Part of a small language model's weights: width 320, rotary positions.
MLP neurons of a small language model. Each row is named by its layer, matrix (gate and up: input weights) and neuron, and shows model dimensions 176-239. Each number is 200 + 40 x the weight over its row's rms, rounded and kept within 0 to 999. A neuron's up and down rows have the sign that makes its largest values positive.
A block is one neuron, or neurons of one layer that tend to fire together. After each block is what it responds to, as a language model described it from the Wikipedia text at the highest values.

L15.gate163,230,189,205,195,206,225,238,185,164,209,266,196,279,306,202,182,185,218,184,198,120,251,150,214,159,200,186,130,176,216,218,196,220,192,233,176,268,291,160,195,235,244,176,243,187,65,209,126,246,187,253,178,266,212,221,161,89,204,227,271,214,220,188,149
L15.up163,183,200,245,184,197,166,197,198,208,158,146,154,198,253,175,210,125,136,68,245,232,199,164,218,205,224,165,190,165,169,207,184,180,117,276,242,186,287,170,207,241,164,206,227,318,236,237,268,225,156,195,205,203,232,200,252,261,196,218,136,211,206,253,176
L15.gate201,272,249,154,129,183,252,260,252,211,169,212,130,167,204,229,220,177,179,173,196,242,234,196,243,126,143,149,149,157,238,220,278,263,152,199,170,163,187,157,177,251,181,249,174,201,86,196,244,262,225,176,193,218,219,213,197,231,231,196,269,169,201,211,162
L15.up201,258,214,198,135,147,197,249,225,220,260,261,197,207,153,101,177,202,136,173,171,192,269,168,232,235,244,116,231,199,186,251,162,168,237,217,255,287,229,184,274,170,191,190,131,199,186,191,170,230,235,198,213,184,233,171,147,140,196,193,181,175,252,228,148
L15.gate574,184,251,137,225,159,108,159,244,158,202,221,202,204,197,185,134,201,227,196,237,194,259,289,219,199,193,229,224,217,249,212,243,198,170,265,181,159,183,224,160,167,195,183,233,232,151,198,206,232,215,274,204,256,186,272,240,127,220,178,145,103,224,216,260
L15.up574,227,194,194,188,142,217,202,194,209,148,138,188,194,201,259,177,244,149,209,310,194,189,204,200,201,144,200,196,211,219,264,272,237,166,144,192,177,205,199,157,210,207,152,272,212,157,171,211,256,186,210,173,249,183,213,183,258,167,196,261,132,230,227,251
L15.gate594,232,155,163,163,155,223,241,211,181,201,200,188,182,177,170,187,189,204,171,161,251,202,215,200,140,250,151,193,234,165,266,217,156,164,274,159,270,205,183,211,218,168,254,231,169,93,271,139,195,226,250,123,251,164,228,167,202,132,302,152,131,246,244,230
L15.up594,227,164,161,206,185,206,234,198,198,205,204,175,192,202,163,222,157,175,220,267,139,264,163,187,156,173,199,190,233,135,206,171,201,133,124,265,176,173,186,259,242,203,156,190,282,204,123,177,216,214,222,166,219,234,120,167,277,208,153,222,227,235,211,221
Narrative predicate start. The first word of a predicate or clause in biographical and plot narration, right after a person's name or pronoun, such as had, began, took, After.

L16.gate438,171,205,141,152,315,206,196,199,215,170,220,210,228,224,232,235,199,164,205,90,251,160,220,208,172,201,220,185,138,254,158,203,188,174,250,225,240,188,167,218,219,268,203,255,184,192,207,198,273,188,231,166,198,192,202,200,195,165,138,262,173,227,248,174
L16.up438,213,197,124,231,233,175,218,224,216,175,239,222,218,175,210,241,105,217,228,228,110,224,107,185,201,211,309,213,186,197,172,227,200,172,218,186,241,201,174,243,197,148,224,137,96,215,210,132,230,241,207,217,182,289,273,165,217,180,179,163,205,165,287,202
Time/place after in. Tokens starting a time or place phrase after "in", "from" or "during", e.g. the (1970s/Philippines), late (1990s), November.

L15.gate135,227,222,171,187,171,131,228,171,195,165,223,161,221,160,173,185,295,239,192,255,200,232,244,231,151,133,176,199,219,181,273,285,171,180,228,213,134,182,181,189,249,257,168,139,226,146,184,178,179,132,188,244,178,248,277,220,212,194,192,187,133,248,171,174
L15.up135,195,235,175,268,228,177,158,164,150,247,195,202,213,229,216,173,213,181,236,244,207,206,213,130,181,152,196,120,162,199,158,251,245,241,223,219,175,212,181,176,141,276,147,212,179,143,201,269,160,176,183,160,150,240,199,221,225,222,244,212,159,265,203,196
L15.gate415,223,215,242,183,161,208,177,192,230,174,154,204,139,155,289,237,233,102,215,171,296,166,261,197,190,200,208,184,131,191,174,272,236,257,199,242,222,231,198,163,221,167,192,183,149,238,189,256,210,109,156,152,165,156,190,200,190,195,268,187,180,200,150,244
L15.up415,250,238,196,99,139,188,204,166,148,242,194,173,190,172,222,191,222,173,242,200,235,173,189,204,157,219,247,149,155,220,233,282,239,144,258,224,196,294,180,152,240,164,125,148,251,269,223,239,167,98,194,192,169,213,162,269,245,194,217,197,215,124,153,259
L15.gate430,139,176,194,183,214,164,158,255,164,195,158,209,183,211,203,138,199,210,247,183,207,212,255,198,167,238,175,183,244,180,207,236,204,230,282,177,181,195,192,217,264,163,244,187,210,117,164,239,179,156,147,225,186,150,217,184,162,262,179,203,162,218,195,223
L15.up430,180,186,168,233,261,176,170,245,227,215,164,196,115,145,216,231,226,233,243,175,255,243,214,173,171,162,170,193,195,173,186,241,233,248,229,262,123,188,238,199,180,222,218,177,203,135,189,139,262,187,155,226,213,120,202,209,235,174,237,162,111,196,229,251
L15.gate527,242,249,168,225,175,213,238,225,192,115,147,258,192,149,180,227,205,142,142,246,155,218,238,280,172,170,160,296,228,207,285,230,160,197,202,214,200,252,219,219,187,244,239,280,230,230,234,197,207,209,237,144,196,252,289,249,224,222,209,201,161,244,159,239
L15.up527,279,201,172,248,199,196,157,159,260,225,196,195,150,164,190,263,151,171,163,146,266,226,214,259,160,207,196,176,214,249,186,262,106,220,215,234,168,217,213,215,154,229,206,189,167,190,219,226,241,147,183,190,123,227,246,209,206,243,190,165,189,127,113,234
Sports scores and table cells. Pieces of numbers, scores and table pipes in sports results and statistics tables, such as 3–4, 6–2, and | at a row start; also the closing = of article titles.

L17.gate45,243,121,181,250,184,249,174,241,232,199,216,199,202,228,234,223,154,249,181,245,148,185,101,247,222,275,228,200,202,160,258,169,171,219,191,203,219,221,155,190,136,243,170,230,203,156,186,210,213,222,274,128,230,173,199,200,188,201,217,218,126,145,247,228
L17.up45,288,150,226,157,169,196,198,121,161,212,154,267,176,125,179,175,186,163,267,183,172,199,167,228,216,245,210,161,165,167,185,208,249,248,169,198,169,195,124,245,230,162,196,250,163,269,289,236,173,225,180,183,252,276,132,212,209,181,251,191,193,204,83,222
L17.gate62,230,241,176,135,149,211,203,133,197,299,144,230,223,202,152,154,216,281,212,216,210,227,181,231,179,203,175,217,134,263,148,197,169,214,245,191,181,222,182,182,193,216,222,196,183,193,213,198,162,227,201,253,112,173,157,248,156,208,192,225,212,158,227,137
L17.up62,156,150,232,217,151,154,161,154,195,231,209,246,197,187,207,127,127,257,156,279,207,200,161,189,202,189,238,154,243,164,153,244,233,143,246,200,232,145,192,238,153,244,208,244,211,240,289,248,239,176,148,214,178,237,165,231,207,194,153,81,168,175,168,240
L17.gate209,202,272,141,245,207,198,228,199,182,272,176,203,188,170,210,175,179,241,216,171,155,259,176,251,157,197,173,110,250,233,219,130,190,211,251,221,251,247,165,257,205,157,136,182,179,242,228,222,172,226,156,185,172,212,190,244,221,191,175,181,199,235,213,206
L17.up209,153,208,200,189,187,190,168,176,155,233,204,233,176,174,224,213,161,263,135,179,208,201,226,239,208,285,122,122,240,174,140,155,232,202,242,174,218,201,131,211,224,131,222,242,195,236,219,229,189,237,171,213,142,293,180,270,254,214,235,184,195,176,165,167
L17.gate603,219,197,175,194,231,191,165,164,188,229,149,198,202,190,213,198,180,213,191,185,236,216,149,226,177,205,210,157,265,206,172,227,220,201,246,173,214,219,176,180,229,131,161,244,205,292,184,203,129,230,178,203,129,220,177,173,231,166,200,218,243,146,144,244
L17.up603,245,248,181,176,168,206,209,160,200,220,188,161,165,146,102,162,200,215,255,266,214,222,248,238,188,182,224,227,170,209,178,234,177,284,165,201,171,193,232,202,202,169,163,193,218,228,247,134,158,130,198,177,149,162,227,170,175,190,246,227,185,153,176,202
Proper-name word fragments. Opening or middle subword pieces of multi-token proper names (people, places, teams) inside a word, e.g. Kid in Kidder, oot in Bootham, War in Warped.

L15.gate104,249,212,155,163,223,193,159,210,248,260,213,262,261,146,198,262,155,211,169,236,226,187,126,259,170,249,170,129,172,176,167,116,171,118,228,219,233,284,155,227,229,155,227,199,181,195,221,151,156,123,218,216,123,246,219,164,179,195,200,216,163,154,203,292
L15.up104,209,229,251,227,188,177,220,248,188,122,193,220,220,219,251,203,148,263,219,185,220,253,190,190,156,170,182,142,201,141,240,174,230,187,233,191,228,195,198,297,212,144,227,227,269,249,166,217,190,170,186,164,192,145,179,253,241,214,167,157,268,299,169,190
L15.gate117,239,194,127,247,210,183,184,181,198,180,194,206,200,189,156,196,190,290,105,262,146,200,215,221,178,217,237,217,197,172,229,160,183,171,181,150,210,246,180,202,200,257,216,232,153,276,142,243,161,198,225,238,167,178,223,187,214,180,146,233,258,183,205,287
L15.up117,162,236,216,154,222,153,233,186,184,207,202,248,193,259,151,172,126,230,138,166,253,201,193,286,164,240,251,171,211,208,146,234,187,232,237,212,123,208,151,290,276,154,241,220,270,252,231,194,226,244,259,178,114,206,164,261,173,253,152,246,129,152,207,258
L15.gate187,232,300,232,218,177,137,215,199,140,194,175,210,290,243,178,127,213,255,173,180,175,254,135,195,199,224,240,97,194,140,115,187,297,264,223,159,221,194,199,187,252,215,237,137,201,214,229,156,208,153,176,236,104,215,187,248,228,200,204,181,191,214,219,215
L15.up187,167,243,181,207,248,189,257,191,177,203,212,188,277,227,143,219,211,228,122,154,151,222,149,220,179,219,150,158,210,163,131,207,125,227,204,169,172,217,216,199,146,248,261,204,249,245,294,184,161,260,193,169,165,177,179,205,279,205,142,107,182,163,144,185
L15.gate439,180,171,188,253,148,213,250,242,251,272,216,203,224,255,184,234,141,314,180,286,156,216,242,213,250,195,222,173,210,145,143,121,198,211,162,210,189,120,282,169,185,213,177,208,208,171,197,247,136,196,216,187,208,191,196,251,166,174,238,236,236,249,161,206
L15.up439,178,227,179,140,265,195,187,177,240,259,128,219,121,143,217,275,169,168,218,168,211,201,173,209,180,262,191,165,154,152,203,217,175,274,143,161,193,171,163,217,172,121,173,162,193,227,168,214,199,179,212,231,207,225,170,227,297,219,260,204,191,156,107,111
Repeated name pieces. Early word pieces of proper names already seen earlier in the text, such as War in Warped Tour, Dous in Dousmanis, Tad in Tadcaster.

L15.gate116,139,164,166,279,193,190,193,246,233,215,206,160,189,189,204,138,233,265,194,186,305,175,210,244,199,138,270,120,215,195,197,262,247,171,208,201,204,191,201,182,134,222,139,236,213,187,167,223,99,213,226,157,206,241,269,257,221,204,222,187,202,161,171,228
L15.up116,205,210,164,257,195,206,112,223,181,214,223,197,159,170,177,211,198,178,184,159,269,140,230,168,157,117,205,194,177,151,211,242,204,196,191,204,155,223,184,235,162,193,181,220,237,183,188,191,246,225,157,135,175,191,190,209,215,109,229,171,247,181,138,283
L15.gate150,199,191,190,246,208,148,159,186,212,199,227,217,193,216,233,172,170,282,97,207,228,233,219,210,170,265,218,255,193,131,210,219,177,148,188,252,257,178,182,179,147,216,139,267,219,166,218,190,222,216,102,186,215,212,241,228,155,155,152,173,170,229,160,189
L15.up150,166,192,195,241,185,174,213,85,288,182,189,189,184,242,223,192,158,206,153,205,246,200,243,143,219,275,284,154,202,180,244,212,226,232,162,249,210,142,209,117,141,136,135,252,216,214,137,179,194,211,168,180,228,188,156,172,249,174,249,224,141,241,242,183
L15.gate250,198,202,175,249,203,231,159,202,230,199,176,202,220,246,245,192,219,196,230,200,262,251,247,189,194,214,232,229,149,140,188,246,299,115,230,174,238,175,163,206,164,209,126,254,202,165,160,284,115,231,196,150,257,158,228,203,202,142,146,163,210,241,108,194
L15.up250,156,234,114,246,292,237,216,225,199,212,203,198,193,200,187,241,234,183,238,198,271,167,188,211,145,224,245,171,220,163,78,258,193,172,206,197,186,191,252,157,186,183,194,184,133,245,197,220,180,191,109,175,124,207,194,173,242,177,177,95,164,211,215,108
L15.gate348,185,167,203,194,171,200,196,245,183,228,201,199,258,178,229,245,237,208,194,140,194,251,234,184,182,208,174,202,227,245,206,214,144,258,211,233,201,225,202,232,195,229,202,215,184,211,251,184,244,121,233,240,167,168,216,249,192,211,151,190,190,246,104,199
L15.up348,228,185,141,194,162,154,223,210,164,182,235,196,209,237,142,217,236,210,173,178,203,158,218,58,151,124,197,234,169,224,237,130,248,204,253,171,246,191,201,217,227,207,184,116,129,274,152,152,192,182,291,309,253,211,170,198,190,240,211,235,212,221,183,176
Subject-to-predicate handoff. Tokens that close or refer back to a just-named subject right before its predicate, e.g. "is" after an article's title, "It", "which", "that".

L17.gate46,175,183,126,133,274,215,198,117,216,254,214,229,309,176,216,232,198,222,134,274,138,213,161,169,199,230,142,236,190,246,148,118,163,110,188,124,220,219,212,232,182,290,153,199,240,273,251,200,210,266,202,145,204,211,226,229,181,204,205,265,265,196,206,176
L17.up46,157,138,229,199,136,203,258,186,163,135,199,175,133,204,197,203,171,194,203,230,196,181,239,240,170,202,254,209,240,134,210,205,158,281,241,196,139,186,204,170,207,204,214,278,220,193,201,242,168,167,130,252,170,219,198,117,176,230,145,197,191,173,94,155
L17.gate525,267,227,267,180,174,289,207,190,185,180,228,228,195,204,192,176,204,153,329,263,169,183,138,247,167,178,228,171,243,166,255,247,205,258,171,190,119,270,198,122,209,168,221,224,241,214,193,165,183,210,174,220,272,206,249,204,121,176,184,196,224,152,168,194
L17.up525,244,253,145,208,182,146,185,272,160,144,200,200,177,262,176,189,258,132,198,211,157,204,195,222,161,155,274,239,181,217,240,224,187,153,175,215,176,160,208,214,244,254,145,218,262,160,187,222,242,180,169,218,280,177,240,148,150,133,203,222,172,176,214,207
L17.gate568,156,188,175,192,198,199,217,207,215,163,217,266,237,209,197,217,229,138,137,255,158,246,182,197,212,204,183,229,188,164,153,233,206,182,146,243,189,248,231,205,173,208,179,185,180,219,247,155,209,207,182,102,183,225,281,196,163,211,169,215,240,192,161,209
L17.up568,163,218,212,214,157,230,179,200,164,211,244,233,268,197,195,216,197,319,187,207,155,256,186,211,156,166,235,121,203,197,230,237,218,130,213,229,204,222,120,194,153,247,163,161,271,187,248,221,199,220,195,192,162,180,248,185,189,131,210,239,187,258,168,212
L17.gate580,110,263,200,204,191,233,182,129,239,189,217,232,207,231,151,167,226,247,205,239,216,263,247,196,222,188,313,223,126,127,157,189,152,207,191,215,258,243,205,250,173,208,187,154,191,166,213,140,225,198,116,204,215,235,249,132,171,190,224,189,179,242,165,250
L17.up580,117,254,237,152,184,223,217,180,159,159,206,232,170,178,162,212,121,179,263,196,203,261,172,259,201,136,134,160,112,229,223,180,191,227,185,186,91,250,250,201,204,227,192,223,263,150,126,224,185,180,256,247,200,182,206,190,242,166,155,266,243,204,225,223
Pre-verb auxiliary slot. Auxiliaries, modals, adverbs, infinitive to and subject pronouns right before a main verb or participle, such as would have, has ever, forced to.

L16.gate103,194,178,207,146,169,103,295,214,151,95,199,176,220,232,203,164,141,109,218,204,164,217,150,220,138,186,157,202,242,209,217,215,169,190,210,215,144,221,151,302,248,182,165,266,259,178,184,247,219,138,112,190,247,233,220,240,216,218,185,175,245,206,137,172
L16.up103,211,279,208,146,240,182,216,231,227,205,237,145,188,172,217,152,194,202,201,186,270,166,212,211,208,252,216,200,257,143,174,322,174,202,146,222,127,138,177,194,244,226,146,198,143,234,176,186,174,146,215,209,250,141,135,167,253,187,270,136,190,182,163,177
Numbers in sports tables. Number pieces ending a score, record or stat inside table cells, usually just before a pipe, e.g. L 87–107, 18–34–0, 53.09.

L15.gate86,135,146,250,188,239,240,214,277,155,208,236,176,252,235,185,218,201,155,202,207,173,148,184,100,163,145,288,229,198,241,237,227,184,221,243,221,196,193,179,192,183,217,197,203,171,235,163,184,180,178,258,170,182,171,196,100,195,173,177,187,221,193,145,194
L15.up86,289,211,177,210,246,206,202,173,198,251,143,220,214,200,152,216,174,122,158,131,202,193,219,201,190,219,191,226,142,175,261,217,201,231,202,189,222,204,158,177,236,180,238,125,191,119,281,194,315,204,234,197,206,186,222,231,124,199,186,156,223,156,228,229
L15.gate100,169,161,235,285,224,232,124,161,168,150,194,190,248,152,198,142,229,145,240,179,134,205,163,200,179,233,203,156,228,200,186,153,282,193,195,245,180,167,167,221,244,180,137,191,183,137,193,220,189,227,142,270,139,197,208,102,222,236,293,210,236,261,236,194
L15.up100,228,249,223,253,295,195,175,134,203,160,240,206,252,213,175,177,185,199,242,189,143,218,245,238,241,175,235,165,213,153,195,148,237,253,262,166,224,249,213,232,218,261,237,215,156,162,194,159,246,216,223,199,216,230,239,185,170,191,232,247,145,181,243,155
L15.gate258,146,173,193,158,213,231,148,200,172,241,182,222,289,230,209,231,184,206,126,224,192,206,178,265,224,224,163,191,177,206,196,266,152,141,160,229,207,217,176,181,198,227,260,174,165,236,201,166,159,240,290,202,227,246,217,241,120,88,203,130,221,241,220,190
L15.up258,307,260,161,141,235,261,172,185,233,210,240,267,158,232,124,209,181,215,235,70,139,215,171,133,186,172,183,182,234,228,192,213,197,173,180,225,202,281,148,161,149,237,246,153,198,184,198,196,255,167,217,128,222,240,97,296,252,210,267,221,178,187,191,195
L15.gate605,215,157,233,88,214,164,346,221,187,233,166,145,218,248,194,221,201,195,192,147,202,196,187,247,186,232,241,125,163,159,195,159,197,248,206,236,196,196,162,196,246,184,301,149,186,209,259,186,192,230,230,152,280,264,201,150,196,259,206,220,177,195,193,159
L15.up605,310,242,125,172,186,224,206,250,180,228,196,220,172,254,154,282,242,176,217,203,252,219,134,170,179,135,201,140,185,253,182,241,237,217,195,208,194,235,205,176,256,251,267,273,194,237,203,226,248,174,238,201,147,190,198,234,258,211,185,200,235,175,186,217
Time-period expression starts. Articles and modifiers that open a time span, right after during, in, of, or following, such as during the Second World War, the early 1900s, the following month.

L16.gate172,152,206,144,252,193,204,163,76,169,266,245,279,243,193,250,194,218,244,192,107,193,173,212,167,199,240,210,210,191,190,171,202,200,168,272,179,269,250,166,243,224,218,189,249,197,222,239,222,171,205,179,170,144,177,167,192,249,204,202,230,134,172,308,252
L16.up172,217,203,188,154,181,150,265,200,268,178,184,239,234,131,237,173,200,193,206,223,110,179,197,188,233,302,232,208,260,206,206,214,168,137,192,151,168,224,172,234,219,186,266,109,207,211,241,201,225,193,142,209,112,244,182,214,220,174,128,207,205,207,253,206
Repeated name pieces. Word pieces inside proper names or titles already seen earlier in the text, predicting their repeat, e.g. G-ud-kov, Kick-ed Back, Living Sound.

L17.gate26,116,169,214,212,194,200,166,187,130,193,144,204,196,176,178,202,239,195,172,278,192,213,216,220,210,226,231,129,233,119,211,202,263,177,266,257,173,220,132,213,266,184,184,247,196,131,170,211,148,159,153,229,177,211,208,230,237,270,177,256,190,239,193,244
L17.up26,220,185,102,252,138,177,191,215,215,194,236,217,221,222,236,153,216,192,238,164,149,204,257,211,191,213,280,184,187,173,289,258,175,110,177,249,206,239,229,195,220,132,185,190,244,228,208,173,249,246,178,180,150,193,196,143,212,222,149,203,247,250,184,255
L17.gate37,194,207,219,182,249,189,252,191,117,197,255,183,166,180,260,200,247,125,278,201,208,198,167,169,175,278,282,219,174,200,214,208,200,161,172,205,226,242,161,192,251,216,172,121,139,172,211,183,184,261,172,258,198,187,255,277,226,112,216,245,208,237,217,162
L17.up37,278,203,189,184,137,158,255,216,134,196,250,145,165,193,219,224,250,176,149,201,195,203,173,150,178,233,230,151,196,149,210,213,191,163,196,230,228,181,177,283,216,190,224,181,132,177,156,215,134,235,231,150,177,248,199,283,252,165,155,233,221,184,201,236
L17.gate159,245,225,187,169,164,215,254,244,154,169,117,257,141,173,235,190,197,104,219,214,270,184,156,191,136,216,189,176,154,203,186,183,235,219,217,251,121,248,165,218,243,126,196,172,222,192,191,181,226,177,141,226,157,214,205,171,217,242,237,214,192,189,263,213
L17.up159,251,142,230,164,220,220,212,180,232,220,183,190,208,195,167,223,122,146,246,199,221,245,212,195,225,170,164,230,164,178,231,220,150,216,189,214,135,199,221,207,230,178,203,214,168,142,86,162,159,164,242,242,223,211,195,155,152,165,224,140,160,251,206,226
L17.gate544,173,205,197,239,164,264,147,186,205,213,165,232,148,178,224,210,159,125,235,186,236,94,209,157,201,247,228,219,169,196,130,259,170,201,154,154,196,215,235,253,190,168,265,213,161,158,141,244,230,229,197,177,186,252,267,167,212,212,245,211,110,213,231,196
L17.up544,159,212,149,224,205,190,237,178,209,225,152,269,208,230,201,206,200,250,155,233,171,225,150,201,196,260,225,279,230,134,240,181,226,167,184,306,182,262,173,196,245,263,202,215,190,194,179,248,192,252,253,165,215,176,212,274,187,204,194,259,213,150,162,275
Numbers in table cells. Two-digit integer parts of figures in Wikipedia tables, mostly election vote percentages after a pipe, like 38 in 38.7; also sports scores and stats.

L16.gate88,170,219,182,232,259,159,139,183,199,207,150,256,279,218,174,177,254,222,176,220,238,203,202,209,156,150,280,157,161,200,221,203,225,202,215,224,201,187,187,113,119,203,149,254,239,161,225,211,213,215,118,197,138,278,272,199,140,191,237,158,175,266,169,309
L16.up88,154,173,198,261,269,131,209,180,220,226,191,244,190,263,165,187,188,170,190,182,234,159,214,226,210,268,303,125,212,157,175,260,153,117,184,267,194,144,219,195,163,228,133,175,220,192,275,243,162,238,208,138,205,246,221,146,155,181,150,115,157,237,177,165
Awaiting the main verb. End of a sentence subject or a connector (and, to, which, who, then) just before a verb, mostly in plot summaries: "Noddy", "corpse and", "Caesar then".

L17.gate353,152,203,143,248,251,225,132,229,187,203,195,100,221,214,234,261,227,204,217,225,239,210,252,237,83,157,164,239,203,123,205,225,207,174,218,251,209,263,161,232,163,200,246,187,204,211,202,187,223,185,235,180,189,187,166,147,186,149,173,200,175,172,221,255
L17.up353,184,130,191,166,209,220,182,147,218,200,105,167,196,239,225,196,170,233,198,268,207,135,259,186,164,204,227,239,213,103,230,155,229,157,247,239,206,212,195,189,158,186,194,251,281,150,200,140,242,227,147,198,251,236,190,99,117,154,221,194,162,179,213,221
L17.gate462,227,231,148,282,223,206,208,146,159,171,233,144,292,249,264,254,132,220,183,148,275,181,194,177,107,184,278,168,136,155,185,261,163,139,242,218,271,252,195,217,169,223,161,233,194,232,256,195,179,182,215,235,174,208,183,229,219,138,182,190,170,193,197,237
L17.up462,202,244,172,242,249,169,191,214,192,231,140,164,259,286,234,256,178,219,210,130,214,124,260,210,168,253,244,210,142,201,189,208,140,219,211,225,335,208,173,168,107,202,115,230,137,165,208,131,183,215,177,194,240,225,152,183,176,126,200,204,167,181,230,204
L17.gate513,209,270,152,244,215,145,265,149,170,169,202,186,270,228,197,245,197,331,238,256,164,221,193,218,182,176,248,164,142,218,215,261,198,165,222,179,217,199,158,225,117,141,140,215,164,286,136,137,211,199,182,224,168,198,240,222,151,185,171,274,202,215,199,215
L17.up513,180,257,211,234,218,189,213,104,181,173,250,240,191,243,205,156,234,211,228,168,228,220,285,222,188,174,258,148,124,243,165,154,282,171,149,168,145,213,244,223,201,166,146,244,185,303,192,230,181,194,210,249,224,216,209,159,173,239,78,260,231,248,189,132
L17.gate610,205,167,207,166,246,185,141,230,226,181,189,259,274,216,120,250,258,258,178,221,272,176,75,167,185,210,264,169,152,202,166,258,210,144,241,231,264,204,171,152,167,185,207,200,182,226,193,247,176,137,209,241,229,200,187,242,192,244,223,213,120,216,152,178
L17.up610,151,128,155,238,200,225,186,175,212,205,256,213,228,229,210,290,242,306,151,174,196,140,259,168,187,224,158,251,231,131,236,210,209,199,191,199,183,187,139,286,201,191,98,228,233,189,161,210,228,170,177,139,219,244,178,222,172,135,151,201,245,187,107,218
Article subject as sentence subject. Sentence-opening references to an article's main subject, such as It, She, He, or the last piece of a surname (Dyer, Peña), before was/is/has.